From a checkpoint of a small transformer trained on Wikipedia.
Architecture: RMSNorm before each block, no biases in attention or MLP, untied embeddings.
MLP neurons of a small language model. Each row is named by its layer, matrix (down: output weights) and neuron, and shows model dimensions 16-143. Each number is 500 + 25 x the weight over its row's rms, rounded and kept within 0 to 999. Numbers have three digits each. A neuron's up and down rows have the sign that makes its largest values positive.
After each neuron's rows, "fires before" lists the tokens most often just after its 100 highest values on Wikipedia text that the model never trained on.

L12.down257:483503536491479476503453490502530500545475517493492540528473531457481542478498513477471482531445458497535470493471502498536519525486534505524510533514505530513505563506486520470483494459504489509462497503514517526514512499465474508485491461509477474541532494507520495463471510497513492520464478461490490527530528511517536477507523487503497521494512504549562505466486469456468524478507
fires before: "9"

L4.down103:466498511506503497525508535526463488495494543508496494495486455533519476507482553483472443496502503499498475490544520535443540509497509511491496447496520497495480499535492555462534486502505463448529521498477470522428502486489489499502502521504480489473494508520453475532504481517529505513486503484489455530482469511534495476470530516531465461512512506469541505523501512501508504501446
fires before: " a", " an", "umbent", "ootball", ".", " –"

L8.down78:480510470452524520514561541481458459494522494522513449525472493487495515477516517480500491485519491523480473484499472477498489503511488530506471472476499495468521491540484529504497454466523520528501505463497545527500495482528464516492470488454515541496474519480528463461522486473473490487521494510520531519517527482486510525504496493494527478481460527522490529517475504479513522495513
fires before: "|", "\n", "-"

L8.down396:467490506502487488516524498483459520534517547483510502553487489498509496492481541521512441534502487495494450507515509494463497521524519477437513490498500459499496531508502499497509506542505539449499522501488516481448517508492469465455493535566513547554482472505491444520492485466488496479492495529490515484491528501516485466486495528544534514498505534521491510459493552473496508497477
fires before: " ", " the", " November", " September", " May"

L9.down143:487474486496487471488505501465500504516533476519470493482498488467462509525491492522504488473489519523473527481480529507491519513500501483482498475495465481502503453534548513520512544525510504465526492536519567502534503469521527462523503469510548493460485457505511524532483491453494495492513532497477477482511517478469485525483434497568510458559507504494499460486501501486562500524491
fires before: "8", "7", "9", "6"

L12.down388:469514515526504507492503500524462523472524491495466490544496522534539484508518501476497524505497482506476467486532508515454513489485518456475491531514539470470505474470551524501531534516475495548544472504540552488505483516547539502487465490477483486498484488523541523482506541497456497482513482496462523451534503563473507540547544501505520491514465520506509474506484511482544477491496
fires before: "0", "5", "4", "1", "9", "8"

L10.down53:515494499502497490509487503536525475491516563456509497517482538463496516504440534518518507490497504460535458444472519503473485485512479521470517500514472503495523520510498548540485509496487493467527455487526495506419541515509494476489474500498507477445495459508499483526512514521488512490521503432530522478496465476504477516496494508538528503496468480467481447535503461517535574503488
fires before: "s"

L9.down457:520556517473486473422533469504533494525499490449483494464503531493522479505462538500516460545505510517470511531522462480476491479512524491498520536474459500495542520491498481461508456514514519491489481500479534507416545497471494520501527482513521523497513500501503487535510488457511467488537488482466500534570497538498515515531473513520548524481515462475491470508518508508477519513492
fires before: " "

L7.down119:472533510450469480432481506518541497477463479507484460495495525535482534490472488485510505476541475524515499493502530528450514520515526469492490519512504442504515526511490504498487499474528536482503486488491530457504481488466526523530530453538513527519522497517529470530511498454493489438489502448511483502520489551489530487517489528521500490511462486468525482480505509490471526504506
fires before: " "

L8.down11:483531533517503466496522485492519499522497469477482480477509515511533478510500455494451535484502478473516501496483501485520575519497543481511480507542509510489510496536519543493517509489463534491551502498527525493495480491434482499486499467535530525513493487532516464485517481494554521514449479474492500445501471464503568504513504555540539504476515515483495503496496475511497509488481
fires before: " |", ",", ")", "\n", " ("

L2.down42:561489511539511510485497462484519491505457515499496496491515494511530465500446484517525511518518505512475479517546534513480503514469504478501477505521479520505469490507486504484524515485464528504481473511495554564458529520502547484522516505478488543501493455501481399531487500533460489478464525508485486532501510462472504525504502492504533510532511508501508457502463518518457486533469
fires before: " "

L11.down71:495516470522494510483505472488507521490488488497485497486506547556529487491501506453542490551462461480533510556489550475491483485498474478485498486466495523473519491491581530511481535511475542475511515502522514485488491502525516485527486477468527525461509515507504481489474512498531480531487496478483572509510515503489500527482521487495480483481508517494500427505459534544469531511497
fires before: ".", "\n"

L8.down203:491526475511496465479492528496498535494516521496510511497482499478502512482489510479476486518493464521504503534550503527465487437506472494511503509515501485529496481493510476519497456531529451492546580495533550463531515483496512523510493558531534518533518527489486439493542498507502484473496478507488504503455479496534501506503513528516515506506497508499531514501497518486427492506504
fires before: " ", " the", " November", " to", " January"

L2.down125:475489500478524523512525524473462550483516476501497515509537498467530486445466472476494484479476456494505456515510520471527486502496495506500441468490514516486497510527513490468472501506484515544481505429506480539429520520475497481523476466463505463477472506509508405478488505491504520487519501513509544457513506498479479452468524520498508491523517491465461533520492416462493505538487
fires before: "-", "\n", "|"

L9.down509:509487511531500459524493466487482512515503527500498461531517478471476491524517516519498484478526537505523467512537476478505483442493479487487516510519477564487494500505495522526563492500488495527466505556538504484532515479486492511487473530471484480477499460473508553474476488506489480484519471524442529506514530469508463514494508465476475521489492461523482494489480482530471486492529
fires before: "5", "4", "6", "3", "8"

L4.down297:482515458487495500443509505521455498526485551522486529504514482492489483493517500502504438502518531526490516492512488479497491518469464499445463504530512498523490491485495529512505499479474499513436448491474501512461531477479482507488535521517547539527496530521500517547469464526516465499484493516489470494500525522514492481470515511508559509491449493500519503475505487537458513523443
fires before: " ", " ("

L10.down123:511511530450489527518538488469487512485515539547548505463521503517531535507474522522517499481525546500508450469507511503535477488491493518512469492504503508486534496509512511495496496516491485513459502470520496455506511558476525532479491478501500522526489502520529467525527452496493497509519481529500470480489509543480491498487504462506492509476527450514494579489523411484547457534483
fires before: "\n", "-", "M", "In", "B"

L12.down331:511500507527552514523483500431512530508484484526492513507507516494513523448498458483497485533491535487494482521506477556505521503503494505482522488515518502511506521477493517494506483536501512501534491477463453501488496506487521528520503460493505475526509464494468512432474525494527502497499461486468494498498506465489512480467519473467459549518492489508494508520500531489507519524431
fires before: " a", " of", " well", " an", " he"

L7.down496:442480481511523527520468519496470521502515523526502520526506489516507460477520471490496496504494500493536467492499475494488496513499463500475490525499484467493485515527506490528512522500425508517521514487523493463462513440476471462487514540495491479531519486536516490532503502505497474476475486502477569542483499493569506518500547485479467534504506490462500493517484501511572507495451
fires before: " a", "\n", " an", " the", " born"

L4.down132:505505482528486472513480494537532472525528546496523488548476510505480483514542484520512466507538518507497492532540455511518488494501506485473480524518516512559429507501490515477539505515466528497467456504473495527419488454513535542537541511501488497530526492499505524478499513496510488477496508439459507522474492538466515509529534485492486499479493519511514539544532535510491458495547
fires before: "0", "1", "3", "2"

L10.down236:510484513468491497508517518465501503505484532498481529504500494466490484446511499548537519507512484522485509453511588523450502539484543502517476466454469479504489520498476525542521508444462481467510518452552513520538511527533539452506490525512508476503507471489524512483516509487512496493518501486460505469481502504502477499502515490509469480521466532535517492449475468550498494443477
fires before: "9", "8", "7"

L12.down434:499527525527490481529466473551511449523420472491524477458508482494548522527534516537521483500515540502451545508472440516529535553521528498487477507532439497484501479491475517476492482531477510472543499485510506500491508505522493491511492525491508516525502526490471505495477467536551486508480516482507494477502483523498479444535500502485484545472513512494531506493516516522529485505515
fires before: "2", "1", "ie", "5", "9"

L3.down11:498495504516541519511509504480504501520501504500485524518453492506521480499509515507497489505527491478490466536513503527520521532510479530491540496512479531473506513495519515487490487515512504443523524522527482468431490498541534500511538495507506485459460470475558467482492455499495479496538538483495499494504508462508476449535554470511487498493539493508462473494579549449486511541505
fires before: "s", "D", "F"

L2.down230:488505512482480512532512473537519475510506511468505476481509484472538519489477516529531478483513467510499496491469500505562527524477496442513503503478491497468511525497527518509470510512499500493517506506479502511444505503483475484455492529496468513519532493508496496476514504497532482510490499465495497541519550498461547495548511459524482454482525516464474473514514491456509458511532
fires before: "s", "t", "\n"

L10.down496:509482487535464531529502490505514498515524531501486489534532514462472519523523504519471465519457501526543504445504537534523479471534452467513451460501495515515461503501479545478546500525494543499502470489474495493494497515496494496478515520496448472514539510518450462497463495506526531539454500553505462510532443545494478460508505500489516491514476455488548541497487451474492500487468
fires before: "\n", "8", "6", "7", "3"

L11.down459:483497491495533490491560493537480486477503453494485494505513532471513521488468489525494531466481527477492509476505511475506485511518470531495488511507512528473481471480523505513486496503509514481488465469471512531475529536491491503471535508515535527474479488517461541491458504532495473504503559483481488476548495472514488463533495540517509487542483496535486495505485471511477511535505
fires before: "7", "8", "6"

L4.down419:468502493504510503465466479471471498511534533519476512512520561525480502512463501500527471528495483495480506495549483511492481491490519492503536576471533517489552499500535478495515520552493547464492477491484509499462474480534491485442517509525524506553510505496504441482491515446480476495508506489491537517473525488506501514528525493486534497500495518476553516469472478507456516541452
fires before: " ", " the", " addition", " June", " March"

L12.down71:532491490481479480483503500468486482515513464493487530507525485484535495528482469462527496524479497533494492486519497523466482474532481571476522494508482505504456489491467467515543474467499472526496516501483545494499481479504520508533472494474459471476443479526472501487558487526483465518496488479525461496494464515478536541510540517564503494515492487519477451498523450539494489532480
fires before: "0", "9", " "

L4.down441:500515474520496453515484493461511519498524500484517493491441541519496507488493546513513485466493471511460546437522518477464539486492489484441502501487482515493503500492453480486492500460538501526496475522478456521432484479467480525516485527505501544524544474508475527523471499494486533465503520516490479527521483536498519453487527471523456481510530442513508498474526484489439488437492
fires before: " —", " ", "\n", "ic", " of"

L8.down327:499493464508495489470523492484463512501470517481503515514530508518524548480477512484491516483489487467451472490539503532594502467488477485484468496506524487469475476490507490502525473472541484509508474552492508461538458484492510533490498492528519479503512523511475462439518480479526524501448512549502492498516486488529479471537513476517484478501507547479516560518477492515465506485496
fires before: "9", " |", "0", ";"

L8.down154:502494550518516493532511491528495492522512519555465503484502507499494489485510481495537482525508494482493510488528456500510465486486510498532529496465475523527443526445485512522489485462534517486479479513492514508484495480483521526505519478488467527521508496491499477518499553525498501492485491523525492526483569481457472537485493466492503503502513507479498502541489468497507487503520
fires before: "6", "7", "5", "ive", "ite"

L3.down410:472481546526482451502489473515525495521519544485502500512472469494417520518514464496523478531481518494499474512480497477480494529519512485459535531421518505493529508491506489525501474536543515478494518519507554524416524502496484506511503518517510504555477523525480459436530496469479478480527503500485538498481534490500495479512488518515478518482460506490499480484515545494481487525506
fires before: " ", " the", " November", " January", " a", " August"

L8.down44:445509507491462511477514474531504518487518469491488539478519474528510511454506535526471494534502549493497565487499509491547483510490456500487474459485509513476525537540508501455464482522502517495508509549490537489423509522522550491509538512515498547488491483473513520490492518448465480483492459516486514488513518487507476530506471462515480524464518510514461477512467537484499482527486
fires before: ",", ".", ":"

L8.down101:486516488460541492525474492480487492478515477549501495499483478490506497473491464499506508485509501516510480526503492476474532464483517472489500518499511489501515489474518450515515480460511458514481503488497540481429507540464526509474495491462515500514497516490498502521466480495451515448470461496536463499487519470451534511516492528482472470513494528497487460506482541505502517462499
fires before: " "

L2.down332:464535461495492477510471527499469472477539525492554537507496457536533502497498507524512481517511488502474507525478485514494481484516444502512578539486475479493509505497521478479508478498476492475456499460549497521460533502505482452547458516495460526514577501518471525504483504503501443518475516487513469475522505493471512530475457452552482499483521517545508479478485527464497463530484
fires before: " as", " a"

L10.down75:510522499452456481504503531502478483506503464526495500478496502457574550504501500464484518481499503442508487511454514493531455523487525513452517549520479472475490465475461520467471490493442537490502532466526555519489461463510521493501528496513494487496505474486482487453497463471527565527520530505467512495519468476494468509532514468509515499522512548487526519488507498495495521453483
fires before: " to", " as", " on", " for", " by", " in"

L3.down191:484479501521535503478509455516476498513521473512494470517524535491495484517479484484480469451462484511533492488460487510504509465498500502468465524477514556497512497483490502544526476478509540467489513478469495517489475473506451526496500463512531534478521507506474549534464510536510454507474527516490496517524464507488502463480484520538513484547499477467506527495487547488478536476562
fires before: " ", " ("

L2.down430:492497487513509526481472481471539501543518504508493527528481508466476501535444501552499502513509516469491495474538490483507443505503496508522531502498493436474402519514503512516474505521486503526450516483497486555443481489526505473511470530499483505488509469539545428478488503501531493475469507512496525468534470487522531505504498474488526494536489513517489520506513449453504507512510
fires before: "1", "0", "2"

L9.down130:489520504539528514528511454476493505532538501521460462524524491486486526490451485463522503521516484460523520511530457496487466503502523506484475508461483480494460533521484527470521512536509495503466508514465508492464519505459468468499496523525496469502507522497482464518528539484511507534488504510488485500528460468535533480501503483490528458522498512486510519507510472538526476479518
fires before: "s", "t"

L3.down270:510469481487493474472500522466497515521502511477519528523539530520503526512468486496486495534507482511488520532533509460517502508502518476529529493522499511514516486491488522446510512540509516518513516471497498485434484500496577526506497544513520538490503471522526456523483464442541506495508454513523527453476504522491505506498489519499530515522458513491484454514459543466448533532540
fires before: " States", " Kingdom", "ension"

L12.down280:526480524520489486488499496500502504489509493549502482472475518524478452541456509485499483477510522525495490449515481489461494487555470506479469480488540491496495492486524518485499491500564511517507473526457533548485484515526501492512522476510490481514491519518522512494494455511518478462518460495512550471485481470528476461492496478495479475526486473545501476509513526493550533523529
fires before: "0", "9"

L4.down13:508499467530492510460464514519519549547522489500476472504510508530500489498469512480537478500487471475502493488543486512480471517479542477506517535505504492501539495481491481528487518531493479460472466525486499507391539464559530465493515526495511535556528488519496457478509505478472468527508497525501486526494521543508472505523498515494524517494522500473509529517460496495454496509463
fires before: " the", " his", " "

L8.down488:499495452467481455523501522505517473532515483501512465457510516510530516498456530454473471480501513511511482552541513486481524456487486506505520542445522506464503511488554513480509531474498460518476502496532546499497492493505520454474460493510479463546490453480469508464498469487461475500514488543493503507527506482490496547519513466481513495525520538540521485492479495540491467506505
fires before: " |", "\n", "com", ":"

L11.down253:523447495554525474505524480517475523467461492514513508497508461577511503469479448515466508491503479508499514510497514550465483480482478538455516464501498524515519508513506518482494486526492529482488502492478505536516532519514483491439528494484505470485488516475490473493486448488539504482477521521482478478465546504499516464501471507496547498460510513487466449538497522536514521533503
fires before: " ", " (", ")", ","

L2.down269:536502524545511502495497477480523530509480487512523512512507533508500492453497495509513513522495511509528481485517488516503503524525494511520522504522489480501501506531450527530484494509517499449556510520459457492399477491481537542486498541490535511520504486507537402551515524462533525538522461500503472497483539522535510492501483532523551475483494507527487559479491482507495528473495
fires before: "\n", "2", "\"", " The"

L3.down381:520518484482546494484507524486497494504482561484477497523488523457507517563455489498540523479488475476472510485482513478475525499467515512535491469525455470473515484534515510524469489573502503516514534482531579466529493516504489511504515471505523536495533435486502497529518453480515446511535531510501468486495454465534479539536492471478500502468458485561534525479515482479492505525512
fires before: "0", "6", "9"

L11.down11:489506516540516502541507473488458518474476488464488475501534498509485462504512501494549503467489489519528479499488500482584520524467426494469517517490496506508517480503543484494486532470530518514528481480470506521431507461489486475538473535482509497552517525491501451464510515512519481460533482541504477518470518547496486469504489458447460492469559496483514535508466508493517475512499
fires before: "\n", ",", " the"

L12.down455:493480492478527515512472494522524480469522491495516523477505508467514495497491476468488502503498505497477519509474457465563510517474467522493494525517528515472499506516522543516498525477513493496489487500495493510458496488512504486481550478523524495532512502518481459493459476488486455466478525493502491515500507516504519485501494520443539531484524499511507467539529498528460501503519
fires before: " ", "о", "и", "а", "н"

L11.down149:525525504472515496540509510464515502493506457489456498541477512478491501482469514460475528504507518475514539467521485460507508518505531497473506542507517532492539532442464427458490514536505527456471497469502535505548521517529475521478481495478478445533518453474481502470471438510538458492535504509507470510499542478532466490473502518472501525517452450526506523483493489469461532475480
fires before: "2", "1", "3"

L3.down257:512511528515477522515537460514483488547499506489504522491478481486508527490522458532555541518476478496465462529529505537494534519502506521502539543507527481527496533520516545500523488494493498522486506469480502501401524510485488496524457511479509482571509537507515508501458482508516507484500527524483483513496504487498505498532529523528526433518506477557458494521508572504493500529474
fires before: " ", " ("

L12.down505:503553501516453521478518537509488492485560482528575510510471512530532513510499505505526498506532498464469490471517511503467462540499510474476492538483531473505485545476506537492504519527532460546485518510472523503471457480522507506492490510493540538497518507497505436480527507474511512497513511492510475517492550470508500500498530510543477480510512505471497458448465476474529467521483
fires before: " by", " to", " in"

L4.down434:459515484504526510496530457506482496488502525456539523536510502515514515491489437487469496518470527511487503488519471501514476528518510499512463498505467522509503448490505508498532508492480499477521514461495530497480474481486497487505536499519515504480463491454478421501511513498468497519558527516497519526511566481470475532463512528517507480529502518476481551509478423485515507528528
fires before: "-", "\n"

L3.down296:494468473507548518504551495500492475478484519513504492506497459499493484485478475500487488483480526507532520475490484525510500503501491476517449546446515449472484491521516491484494508521442510503468478470548506472406478529457484463497547484527473499482492509530465456491498473464498463523516510501474506448487528458474498518513520493477488511481520448496501541509509418466492526493514
fires before: "-", "\n", "gr"

L10.down250:510534488509514525483503494486497498507509524499516493509499509474486524476520520473495503543534513489489474515492489512523539551500515509485544497490507512484466510496501481486478511474452502527516520481481502487410477471520503476513526544486523501456489500471513520506531489459532485536520493529536484540462499487485473441514527527503497516507544565452496522472484549503517498487485
fires before: " to", " in", " on", " from", " into"

L2.down336:511503505459497527514524486472502448502503457472541504520512445525482504500502484470477469508493493500492511486512479517526482505470506514522442525484545456446491540543505514538483494506502528506475516464520492492447499560519496495504519498489515503514512514511534352499487500484504526514509530508521467503486495511492493499525489473563494508474493528513524498494472443487526499477519
fires before: "|", "===", "The", "-", "C"

L2.down36:506516507496510515516472489461507485563509490473488486497535505506538537465511486513478454504506481524450489509505533534498491530510490524515506532531555464482520517526532523465531533497495489526498494499533528485503507501508504486508478500503474472502478463513532419525488509495522546552504514504489480475483462514541536498481508495494531468473492549465521501517510512524494452468486
fires before: "\n", "American"

L7.down165:495469486469497522499541444491552491483504494504542498499519466519521512505491512517466463509508514515560489484477541518503502504477471469514514500446520491519512526493477490486507467481520491475504486512506501490423473446505493502514476545493464482547491497471502543546486475484528452473534454477501494497471518545528468468490489494460493511495506529514529509506503517496527486450458
fires before: "9", "8", "wood"

L8.down170:469519472471489476537480493476490508495491489473479490530540530531474505554521470493484481536433485497492525533483512517548541491477501495488509511534482488493523507472483480486516524474511533498485506460500491510452494487503470516502494478476488538560486495522458576476500483510507511497483508495493541465507514480513512524479509470486504509483513488485514500515503504484562469538465
fires before: "\n", " |", " \"", " In"

L9.down489:514496453526527464482489551552482509508516522504502495504502507475529493508483525440470461479515489535479487483490502488489509530517461514500495487469483521536489494475481542517506473511517522506517481551501495508600535486535544505520523497524499547483525512528491490536509492476535489480500485503524543524523474472483468488512481542500547501518488480503470495466494473501492533498506
fires before: "s", "0", "t"

L11.down415:531531480472520491473536521476504501489495490487525501484492524511488484505535492495508498496516510466483498500491481520545488479509525539450500502532468466528515496512502470523507485479490497508516515497419486472428493535483492517500535479539492487459465478513480549486492454490494475485532470482505438476535534509479535484483495535487524496461462469516490431453471504493529465514484
fires before: " "

L7.down154:459513504504484478469472503504526521474525451525479452468506519506497495502542538465517496521517477449498469458483501484486502535448516550492535498486547464528534526482469478463514490521513494499529505543553477500517500467469464475531513499477474469494481497465486487500471500470517486489475506484489507469496513498499519500437491482499509518530499474492486441491504551471476509470521
fires before: "1", "0", "\n", "2", "9"

L10.down433:534494472546526491537509495495511541504483465525481442491507548504516475508481526487512489469490520534479510530475477547523503464514513511528482550516529482483491475528515498494524509513521482490521510541518520480509467520454453494529500500492525487480473496480481458496474504496459512466514518519457476526545507488543488510497443528493498485539494503521480485502474526509501528495449
fires before: " ", "-", "0"

L2.down215:489493497483486512506513511535487492535485486519543472514482464448524492508500499491503479487502502518521504497499509486582524499463517505497482503478503511462494521440514504484506544529498515480495476480508472505462527472491479535452493518481475497539507470508493522472492496534479512467502473485459507529525552499507500510507465464510522503480495495494497497564534476476443471482544
fires before: "2", "6", "1", "3"

L11.down465:541469545452512486463510467499497507539491478458456514490518460510519474475503493515492480491484517503533523506516523491496506483513504525489509470549500512499445507477495505530498509505530469519534504485512499528524463499487527462533522501516492524561545489519473452492499481480510506499483482537520553450517539491537479504483466501517440514478521519561469515504490519478535488536485
fires before: "7", "6", " was", " is"

L2.down116:483510441528470515462480492507481502513471525470526497502482536538519492468479502521493531463544497525479518490528520498465489479514544476509459558449539482499502510501471470506463482536521528553490503463505506489423493497507518493484506474534511489533518489519530467485499488475504517471559523496469479490525490495500464470465476494514475507490492536492512498511476455501507486524521
fires before: ",", ".", "\n", "==", " of", " with"

L2.down199:485521486568500511490487488452461497479511554500500519516519479514485502480525525487511469476524497529524477506522497507479529506545460511509521492484461482521519487495529533476525498461481520476499554460536516513447534509501499474565474485518445565501548500461500533497523508495496485542518517499460516519488468519518489450497503508539473505485481480538495469458494532500518526525502
fires before: " as", "ster", " a", " for"

L12.down355:524516482519558511508506462467521478526523505483487446488497531504510497490476530546525525465484500463544506504503473541437501507498492515516517513487465507451489501465517501491519493514510522478507495546512536526530501499481479579496502497515486488511500498483495494464526511542490489491517488526494511534446486468489515468516494545495477494452515542449458524526537509504524484502471
fires before: "9", "0"

L3.down308:479559485469471535468518512495491518513491507460470446500488524555488489518494503517489504525449506524523495490487524470481514491492496518537508479533536461492511492453524499488483517496491466538512499484523522524506520492525503459515489489449506528477517524529463488518484509491484514535517520483501496492482569486477455476522467456520490508520502454493464479490505510531504478557496
fires before: " was", " is", " has"

L4.down105:543481530496479511515510537495521519516518536518503497491484492416492461509500489479505458487489507477480486498489508496523520520498496505504504516488453463510458502518485537508502505479503519444487481513459521524488507500503507536512494532525528508490521480524499512530479471504459472511505523538500482495486468495520493446537514527505498537479490553528533537495495483492503484478480
fires before: " ", ".", " to"

L11.down224:512492562474506523477491533447453480478499518509514555527516476518503516502510505510481474499537507537544476511480494576434513526461514524490491495515492475492476521519457501521515539530467492501478512526489502478432498502501504494513483556485508464549493504507506579501515480510471490493483477483475464455493506511503459534511528473494511505533513509478510476504528489505455510490500
fires before: "9", "8", " to", "."

L3.down407:489481499500519526511503497480497519517475516528481491520505519481485545513482494541501480489499494526480492479480484459527526492488455514500469461500465512464524501481488502516490513479465481521533540492520483454374539503500487515507493534526482471499480469507497556486494452484504480541508514509495499508497501461516496463517491480545454493468548473499519502471511473465486551500476
fires before: "s", "t"

L3.down238:527518499510533524503530479505501483508523508504477499503503487491508512483480501512474492500480511485487488463452510502531537520505468487519482480485461509480479496499535548525474477495478499507503531460469490501454466503508517522509533551499458491508535512532526547485474511467528448520484548498503493504515504507475504469511533516546477479486504504467454476495490481481512517538510
fires before: "s"

L10.down374:476482528502480500484501515496475519495562515509517516517499501481524509534469487518527467487525503498493460460535474487453503507491490498488473516502502500490500509494495520500533492549533483499484515455487505499510475508510474488459507493519527542468495520559474487492488462522473530516515516510502483460435479528531483498539503553542495539556465534529487527502512519495481550503485
fires before: "7", "6", "1", "8", "2"

L8.down100:460529549498519475522465492515486518492513520433520520486522552519513498516484539507504458509510516474544500499479459487460518491467458460541477530485520508541515523491473475498519539467477500479472516472462519524439519525524486508489492488467518468494514514528507571521507494461486474526498514476512479479496487548468461525492486482479468501478511486485497514508526492486506502490516
fires before: "a", "ford", "b", "ra", "ca", "ne"

L3.down234:522516502466524517495486521484499467526472487498498457475480469533488501514529481479484516449482521511530478474508475515482543491518537440507435468456475461463500505518483511531477479519505525518504517501519509531430462444506463522510475514510533499523470479469453542511501514527513524525465511482495509485507467485490466483466522519482515504491516494509505474551485508466452480500525
fires before: " ", "\n"

L12.down321:502465511500474475541521496523537498466513502468531527498509493500508482467530438503486462475502518487508523457496516508485501466526510492502468460561490453462485507500524459484546470489497508507473451485478422498503516529539484540525486513516505502517535502514502507501525485477533531505522481525463493515469494492523490450497466521516483533577506528480488509475457479487491484535538
fires before: "4", "3", "5", "6"

L8.down194:488520501522474454485485509484505520487520496483461475494477500470481517498530485566493484523462497520503443515449501524502508507487494511519514490512520505509488495522479521489469427466513474505492538510481497512416509542457510535507510485463541488572517464476520516489492500497448484515469465504477512480494465512505504518502446502517526500507490509484512500508483516515505497490514
fires before: "\n", " "

L8.down179:502549463512526474503486484494474505523525540536520498558468502496496439515531477488466518477490486553501492502495501542495501479505485517481501486509505525486521466456512474494495559528516511491516509495492486509454460458503490496555471544474503535526487506496513483553521522503498493484454504507528570473492469494521501487478566491496492487452501487503480506535550505500529514524480
fires before: "0", "9", " Games", " t", " footballer", " politician"

L10.down218:478526471450521505536487526537494529539482518528514503502481524495522506530493503487537486520490489476473480505476538510494535471497547481547477492479519476470499469483495493482496487504428503551521510507493542482438514536499495481522476438522493517530492491490536515506518544519493498469478493473498461494512460519507518452468520512492511517510518495529488515530509474512483502471503
fires before: "9"

L3.down85:480521528496493473441490531479513519540499511535463445483465482506490450537510481476483505477478483499460496473499517533480487505517519510491498491492515490514503495533527554479492524514474487504507487491528487535518518452481529513494495511491524498521523539522477435506501494512448487486473427511540449478487513489494493473473481499472526493508505485454503515479526471496479484457511
fires before: " a", " an", " the", " of"